From a checkpoint of a small transformer trained on Wikipedia.
Size: 12 layers, width 512, 4 heads of 128, MLP 2048 tanh GELU, vocabulary 32000, 71.1M parameters.
Architecture: LayerNorm before each block, learned positions, biases, untied embeddings.
MLP neurons of a small language model. Each row is named by its layer, matrix (down: output weights) and neuron, and shows model dimensions 192-255. Each number is 128 + 32 x the weight over its row's rms, rounded and kept within 0 to 255.
After each neuron's rows, "raises" lists the tokens whose logits its output raises most directly, leaving later layers aside.

L3.down143 [147 143  67 127 103 127 144  26 114 151  90 169 108 157 121  80 111  94 130 148 171 150 151 126 139  86 139  62 154 160  65 116 100 142 168 156 116 144  68  77  58 125 134 129  84 169 135 173 190 145  70 154 171 108 174 120  42 101 111  99 184 133 125 163]
raises: "\n", " /", "led", " |", "c"

L3.down1903 [112  84  96  93 115 106 173 115 113 151 137 154  87 109  78  58  88 122  87  90 137  80 112 116 143  91 144  91 164 175 121 115 120 102 111 106  79  88 115 111 106 136 119 148 135 131 104 174 106  88 181 161 156 111 111 152  96 106 176 176 127 136 123 138]
raises: "”.", "”", ".”", " ==", " ===="

L7.down611 [ 96 139 159 141 157 121 134 117  96 121 100 111 105  82 110  98 131 161 130 179 127 157 113 125 109 158  48 104 111 155 147  88  76 130 112 110  86 143 159 109  74 141 163 108 133 149 118 118 125 158 159 107 176 122  91 132 113 106 124  64 108 106 102  93]
raises: "an", "ur", "mon", "res", "at"

L3.down1418 [117 102  73 110 148 139 105 125 153 132 134 149 194 130 111  95 174 101 128  89 130 168 151 135 145  73 172 166 142 158 104 138 126 141  90 156 139  76 121 144 172 122 108 157  97 101  89 143 162 139 154 118 136 114 122 129 132 135 169 109 164 133  98 164]
raises: " were", " are", " include", "uit", " belonging"

L3.down1723 [ 85 145 149  77 130 152 105 138 108 135  79  94 122  90 134 219  97 138 166 131 114  80 112  85 103 104 124 127 127 138 145 151 130 138 143 120 163 119 177 117 149 149 152 130  88 163 110  93 119 128 143 120 172  55 138 157  84 138  66 120 185  87 180 108]
raises: " It", " Many", " From", " Another", " Its"

L3.down449 [157 139 129 100  67 135 189 161 150 157 107 156  91 170 146 143 104 155 113 123 158  85 128 104  95 145 103  51 118 144 104 138 202  89 110 131 123  59 103 152 117 146 163 147 125 123 156 107 125 128  54 123 101  11 102 108  87  88 113  91 172 105 133 177]
raises: "\n", " Other", " Others", " Location", " Total"

L3.down2027 [ 97  81 139  97  93 112 159 107 162 123 112 129 131 112 101 163 140 190  98 151  66 104 136 163  71 115 140 118 116 126 194 155 115 142 105 144 109 156 117 164 130 161 128 124 123  79 189  72 130 135 186  91 156 117  57  99 156  87 150 189 142 119 151 165]
raises: "\")", "|", "]", "\"", " conclusion"

L7.down10 [104 170 115 138 149  99  77 135  37 143 117 118 107 144  97 112 136 127 170 119 163 120 130 124 104 160 189 130 133 120 165 179 171 156 115  74 134 119 150 176 178 111 190 132  93  94 176  93  85 151 166 120  77 101 144 110  69 136 145 160 124 133 138 173]
raises: "i", "us", "s", " skater", "ender"

L3.down1020 [126 143 124 128  97 142 117  96  87 102 168 158 127 100 182 131 104 183 117 197 123  81 137 122 115 152 110 158  71 109 122 129  98 186 163  92 123 115 158 136 139 167 117 113  83 165 111 146 171 171 128  96  45  77 131 176  92 113 120 122 178 142 115 146]
raises: "\n", ";", " its", " or", " whe"